config.toml
num_hidden_layers = 13
num_attention_heads = 7
hidden_act = "geglu"
norm = "rmsnorm"
norm_place = "peri"
tie_word_embeddings = true
init = "uniform"
init_std_up = 0.0394
learning_rate = 0.00144
beta2 = 0.95
warmup_steps = 583
decay_fraction = 0.741
dataset = "wikipedia_en"
MLP neurons of a small language model. Each row is named by its layer, matrix (gate and up: input weights) and neuron, and shows model dimensions 0-223. Each number is 128 + 32 x the weight over its row's rms, rounded and kept within 0 to 255. Numbers have three digits each. A neuron's up and down rows have the sign that makes its largest values positive.
After each neuron's rows, "fires after" lists the tokens most often just before its 100 highest values on Wikipedia text that the model never trained on.

L4.gate280:117131125119132094209122180090157128154133101087115147100124107112132061142121104130138125111109105123142149146130118105074192119112128111155134155164138126108159136013119166199150124151131146152108102133099160160088149123153090122165109155074120152102159137168093155087123069153147107139184101089186118113117132092115121175134153085104123178119104060159097098147139209116128187150103130111086114110157124117099177107153120147115126159102122112162105102140140131168159175179118115082175130174164127155137104143140133092118075214127131086073071092124054158161169105078148145062097113108116182135161165114107165100112117087113150156167096221122107152092144133165174091124065
L4.up280:112109171125096165136114136110155091128167147095151140079180172083134103139130097095116140098154154108172079122122132075116113130143126124135128168071152096121100108135137141078166132155134136124151053065167116127101112162155170126142165141180124087171133183067108119138146137094118098091160135088134115053111169168123136114100142159087141133146089144065200132105140087081119144150110153148114077173093153152144122115067133164170149141117156155178148129064177172111206177111171150116100170068092148196050075150151138092116093120122106138102163090134105078132149152074072118160139136162097101125118153110090200111118083157118145160141092135135051151129178178116093098115089
fires after: "\n\n", "\n"

L5.gate215:155145100149154094138162209157128145126177150085125101098096127110130102125138127111076118099174158097180131121160103160128107092105115056112116112153181138140122147141088090183109170143087103198102119159173165154135152095080135096107096094120175082164117111180122161123162139116100124094135126069122165131123111120114123092120141129129134162160153134139077083097208176150149153123194196130101139165115165101130127151085166103135101138099133075190103095105171138067131156108147157167114171183076152152110108204174107121121102118092116137118091147113107118126117080051226143142148170115151148174131110124126146112048134143167153097158137101126146159080168195191158161151133
L5.up215:101169103139100113153151171069098132136093172151195213151165136164082119098105105076111128110134110169106098140197208096167160139119147108138142091170171119096102149079148147137114135130151123129120117108090110139135113165081115149117131136118092169151150123128118109162102135168138096178153202078113116122129120146192143178137124110139118138199141085019140175164097133111168114164103135163113104093159155096095069123105071117152122171203173153178174121121077162167168153174137095090055102129134125119083148080131147165131089165106113109081181094147092145146168168129138141141145138167125096132116128141169121124115138130093112212175098151090108159135073126134133146177132
fires after: "\n\n"

L4.gate439:126158129129128173127146103072155095194162096153126181117075110125166076118134149098132122139122118166073140157127123165161104088089127191089140135091098067155153152144160091077128190187113160133175129144147163087173112084130087161145139134112132138109142156154189100180068131137122129087128132153071156178169111132122141095152119154062088155133118124129140169132110090062148153142142118115147076173165104144090168164103134111185149160085192080047150147202176123160170151101092150112151125091117132112126159112186099080166175134188147109176137113146133112122081085129075168166146148163142077130171089175098127133104096125127135163106112175112133117163181124099149065111100
L4.up439:152177128139172120141160095072119110078076127170110108142138118112164116100076114089099091122096122134133068149166125182129138105170131184131126124103149113125101106075224110146098088068153111118092114190140152164160119128123076188063187108137088157143114082095157115136144146108081142113097118138159201129158184163175079133073160073145131103136168130191173146113121155115118148106142088103129179148102142111124119059101127172118139108155071145134119064149157097096189170150176109165151124092145091041120104137140125142128161132158146176121098099113199145162078155149119165115146206060156170114124151139140107089120153115101130167141112164133106089122124091131106111128172
fires after: ":", ".", "9", "I", "J"

L4.gate475:172111117138176086117207108134158166124158147110204154135141106158120068170181156177166111173115126102128149099123132084097140114145169169152144115095135103170165189129184107086113183179103144075054131093141091117118164155169097135113126121081175112132096121115158133162182135126100100185107166149132100108201150120108101099072123164133140144157169136186141104082115132128150129094127139135072141119121109103167123125091129105128140104110074074137164085160119113098151210089134210101150145103101133072105156102134111118169083121101161130120197114102098158144132108156148062080139171115110112130064127094082098085216096104130132125129132167114063082153113108105130157148139
L4.up475:132118104171147113103154150145136081074143092069156124122123180109084142163176145075157104111132082168098168056130082103102146157134149065095132107166205153145181036175067112113121148201083146169155128095101183111158163141117123128133169158121104107106134098091189178112074132164129056143077081156196184116130077123137096096130066157115101116121134153172145088110105103118072199123070135108147067096134152098129161172137111132150145108144101144214069123138106138157136106118104136102164169097113118161124120140107090152118136109140114103117149112135168132159118104127124158109101118178132121100123120154159135138087085101117119135181105081139098096084100109168179110100105
fires after: "| ", "the ", "-", "North "

L6.gate438:129106185096180127132134182212085132079114117123119136111105120147113150167106091082087121101135137161133130100126106135147083113134101159092105115198118179151087171116126164150127083103115138113173168152192132136145188158105124120175134124068105088104129119143099132168123118140178147128116192062144120155151186131164128142081071184184125204121110128078118157145130111081073145180101125152128123132055107164106084173125098144190167124169130123172090146122129142108075162123128148163122092096111142131083143170148121150090097082177137100140193123139152089142077169153142148163132093168157175167095141123171093048145170121080122176105113164117153126132181123157185076158141
L6.up438:084138105136146133128175181129143119042142161163170141099119088204126143071172097120147146166128164099156119128205127065084130116093156118132119188135110130089142170119102117118148109078076148152106104172098189155126144129105174126166119130132142085123176114167110132135088104200090133112139107153173137120114093155107116170132115108155137164153172168107077082102078140142130121109092140160167112083099051119131075079139074088117141141157169139170171169069099114157112158150140108090118172155111126124100155115046109117164149143127140087179106115089127077129170165153129114103082156152130120123098129077079119166166128122111211190203061146124126164130120093109145108105171
fires after: "| ", "; ", "\n", "198", "202"

L4.gate94:112138138138240099102167114085203142167066156104134139110130104128084143149136087111110202142183140158106151090188117112115137081127143133132164112156143171141112144103116110131090102072152106076098111124155118117124117112138170101138095147110129143168086069118167151158105095101174144060059088056154091103135120107127110056093087103106153135139129081121151165153092189134125127118166068165162136139125127180135131142100129071090143126138124085100128147142127161080106157143183128128137111190101133136099117179077168138122159045088169178129153082177145113133110162178109109091153075092168092118103161118158101159115117101115137077129093158123081085160111072187140125106108
L4.up94:092136131118158110171165182074174127086090151139125129132103148101100169117128096153149210107149121091176138161199085129161165119065069149134146102157117126124125141125174158164116122119092158115145128081083170139183175145131144091140140107170124135163128161184090110109095120097102114144145153036094171137185109154120096140127132095172153114149115136174107120086044080139079105165090163109134179096117125108138094098100090106142147131136136094164094179128055126113162095156123123113106108151131084161068193164085134178150146116142136115185144105120213146171119101107070167114145076107110153194134057130145077118090155135065120126152093084116131157123122155100113104090123
fires after: "| ", ".", "; ", "f"

L10.gate319:162134109114139136105146155141180131137124145129167140191095103104111142145139067117125174121132194139084097138169151171136090129111143122110085191145122132180076102097140116133090082144097118111112181141161100121163173147164095130113139170104104172120071172136132096107158094088204131102124120129140101167121068103161132140173095179198123121114123083064052155099179131076162116096127101071157086177098111118132183090139149120122106114135104135129069127138154123169133127174164140125092153124101134164125018145125075128133136115133083086083142104158099103130156106132118105170129117201099115146124072138196193131122164118085133114108147147075105192189133180119178083170122
L10.up319:152182131185119097075140191108116118140132154101115088154146141140099130183111167137116101089140134085193157123233194108085107070103122053138124138091120079131144126105093156122202163157102085079124160147170114184167148130117121163143135129171130124090135075117127167151130047097116092124137138162151062169090146137100147146118122158165149129105137144128193119169108171127089176127140136106136131110121164150137117153112088083174121157138123163159142055124136158162166125206108155149126155104138100142130098133152167152120116147164187133167059120161095156115080091134082153121156148119084114174182121149162130098080119137139102135194121121064110142164121137150133124028129
fires after: "| ", "("

L4.gate257:158153135208130153077158112145156138098126171143113138093101143124183181159168132115132157110128117102211105122070182097123088153161145175104153105104113135151119155065170114089170129103084163101140128126124135159149129126120106193162120171103102061128123150152126138156167122140108126111101182120173144107117115120106161132127148179113111140142147144171116115122048077039113115134091095172138076148102148147216133153116128137168116113180093143116119156133162116118184132098170169098073065142138162124130082141161053227190157113183146076118119163143128082157128110076186138081118173150116090125119128133115083138179129131159097181155159184137112119153149159108137101119101
L4.up257:157073146162176139152117113134136183098175143102104153178091155084126113163177110116105135141112120086133138096139133172132152204130132171137122139096121145166106123142138118165087143168154109102053145183196116150198163243100115163165143151062155085115153091088116075093124115083105101125139108139053137151106139081180126173098187190134197094119071058134176163108116102146127146140141105141149172120125147099156166140127136103134108171139106089137099109094129082129097142089124152183117128111148122093158072164130113164128112107104166145113160109112110117106061148133098181189150147103145161138109124116138091095118147108101187131108125118117056054099095103133136081163124
fires after: ", ", "of ", "in ", "North ", "| ", "South "

L6.gate398:088148123158108138132158155114131128142146139118158144150191117124102133171178124063120097055154112135131161123157106075102145121096122110122116134153181118101119077098093164091152122129128094174088119105087074131143080083123158139119171150093145152153100109126054112106146158162129152168098187120136087146164037136123145184118086150060151111115067122107117170143125130170125103110117141134169135091101163144141129146112134164149179160178189129156151079056109148110080152112169129130132132087150096131151137093230109096168047091102117198108175189103131123113168116151108103142119125154114113131142110160123180155119153121159136139155129131136056175068100194163224143146130
L6.up398:122151122126105158124168216122111088089103081188134142142125073154070075113069129072134126182119168129138073118167119102114139147096138086098182180113105081058143128063123179135102102158133130140145127083152120127140126100089144128083106112129160102128135098150170110140164122116135122111124136128114173086143107170110090120114108098133088210091146123141141126074087090142153202123176138097136140132146163150080090052087126099173127164156161113124136143107140041169141193121058130166101127107101175137136162122116118070125091169119091124146161098172153095091173153120136181063134079067075096084182077121134154121109122157137122125137121138099089128135073161156127147142077
fires after: "\n\n", "| ", "==", "S", "- ", "the "

L6.gate359:118123116136134093037194098123130156107114128114172105107096151132184138137151126082116106130114146132121165112177092127166083134180150153096125147085131132081136185095129223102152091109131161156119158129118050132152109107104071089088064132124161121140158151156167144112126139135145180110174105091112098104157090105128150137068102079139091098116131129133157144120150118072112131125145153184129075100131144097132083093105130148124155081062195102126088134116122106112185163076124119153008152125113101155124138152089103089149033149085122108103159105159139158158140161104104159127173058205140139181109104086086120131123181147167087126111138168102134122144124153145154134180106
L6.up359:131165102106110143115126146093139134111129159147166169108099155117196138177130188122196112134094141152126119137148129122103100168112117083117099145124099123126168116142121147095112173114108166197116084077103139079086157140155141145117170134144164101113130124125083150115131178128121113142156180092096147132099046145079142148103127090142123080117100148162124126135132138101153063146113128171134055133102146204080161155181058117202075117160142151099177139148124136109177118121141135109117146174148117157041176097121167184108116155137133145145176188118123177126097072122132134168054146047064089084081109137133127108080154128093153157135134083118118116076054165056157145150157
fires after: "| ", "\n", "\n\n", "- ", ". ", "of "

L6.gate180:103137100126150039153186106129140148096143070154085124110108153091155100113143118147122154111125116145170143135134026122130148124192088123131124108118150102153103142127147123136132177154133126140082156138150162110095166144102128127154146121120139154144101135089109111095083158100122158157121103122075151079184150120156169083062114081133085122143161175163208087069103132071201086156139144078148168111105139082181179166096136084098155168084099129150195128163128057088160101126079185075106122108109103115137169159099190133115101149125111178109086110133152151133101098119090051118126165142083075128066130138197118112133172133115113096091165163151130109098088072153142139120134
L6.up180:089146119103125095130104043105152093078130085135116167185119140085131121161165132175163082113127112130133146117148144094123190145195048135149155145079156161145112066124154135094175157110106102134135130137174092081151181175172170180076141118126154122122120164148134087170096156047116177200170128089143146184129168135111091127139131075111166122149140185132125144136128108133142131073087153109126155113105164115119163113166109120096153141088129137128174141202128175138093108135181105077101178130184106056171147098112106093134124107137156106155139075139147113149191155162092187159106126123177050126120169094142142126110165122107139112137102091118086073074105071113092107124108
fires after: "| ", "; ", "(", "of "

L4.gate492:165135143169158116070147104152101149110133164127204134173130133084067137090148129159109094090150146097154110144167143091103107119185120111098157118126122162150156182141124121126186100199135137083132094065110050097143135126125106140145077104140124055171095100168147116144172105120117136117114152153160130117162087190098119141071184160131114165165160161091116127084165088102088078142198078157159126110085130091194118116127088153127094065158115149112105158095096128170184117095131181103056132135050161101084138140122145186172123139078139159122176066140127122157114123123119091117141126094124061139091170125135089152093105162140127141127076172143087090115116142166096070109106
L4.up492:159115053166116087128119131112074146169120103073167124123151164165184132078164074091087169116129068120124199088132124079128172134058148127154115075081147125124133099099118090121156114151120091129147177173181137179127162157146099140142152125051135146151065092129090100142121148139128129148159136165144152173164099091140102131110102156132174116096109112063183179125130117095152121181134107067121173078147166131137187077113175127088114150140111131147176116114109083151136185142097070094127168103097086137161194089098118127102124195159137110146130129174067086126159156145091124133153167106146123103174061139091105078130130097152074068100087111135160094141109126103127126131087
fires after: "in ", "the ", "In "

L10.gate135:168195085102135163088161114062154132163190125168175147148137068093151123095103095099094173090177053157129127152176115145160040133180127162104152092175136124167121165149143146127022163121142072124106141134177132081140117140107106095128178163108114150147085196124125099145143092161079135103132161172140110110138103180108135080116130112142118129144131146135095120122161126051164110136144096148144124155092131112087176086151107091131064090103111096169117085100160109140147098136166169154106138151120150156094144188133170179159149093197069116172116154137201146162118120127151125149176152130105110112097119111119133151101177197161114060135181111124128157157114098105101125127122
L10.up135:099115132175108103153068109136108110099085114099101048116112086108117129120092134177153146120138145088159155112096097122088176150204108149141145113120151123200099107163121121154139160128107104091102097111101068203162087073116079107109165163116123059124124159146179073204113161142156186124140111137130117154095123073191122123131115161125130100132161089175113105102165105179102086148133160104136153110158138151127099144055161155160098082101118143114097066133186169121083121136166147143159079173114111127149143107134091112108179110179121112147090123106159135167169161148135159071107132079164101116171117157167135209103170143125081133158158128082148124064096078149069171157111
fires after: "| ", ":", ", "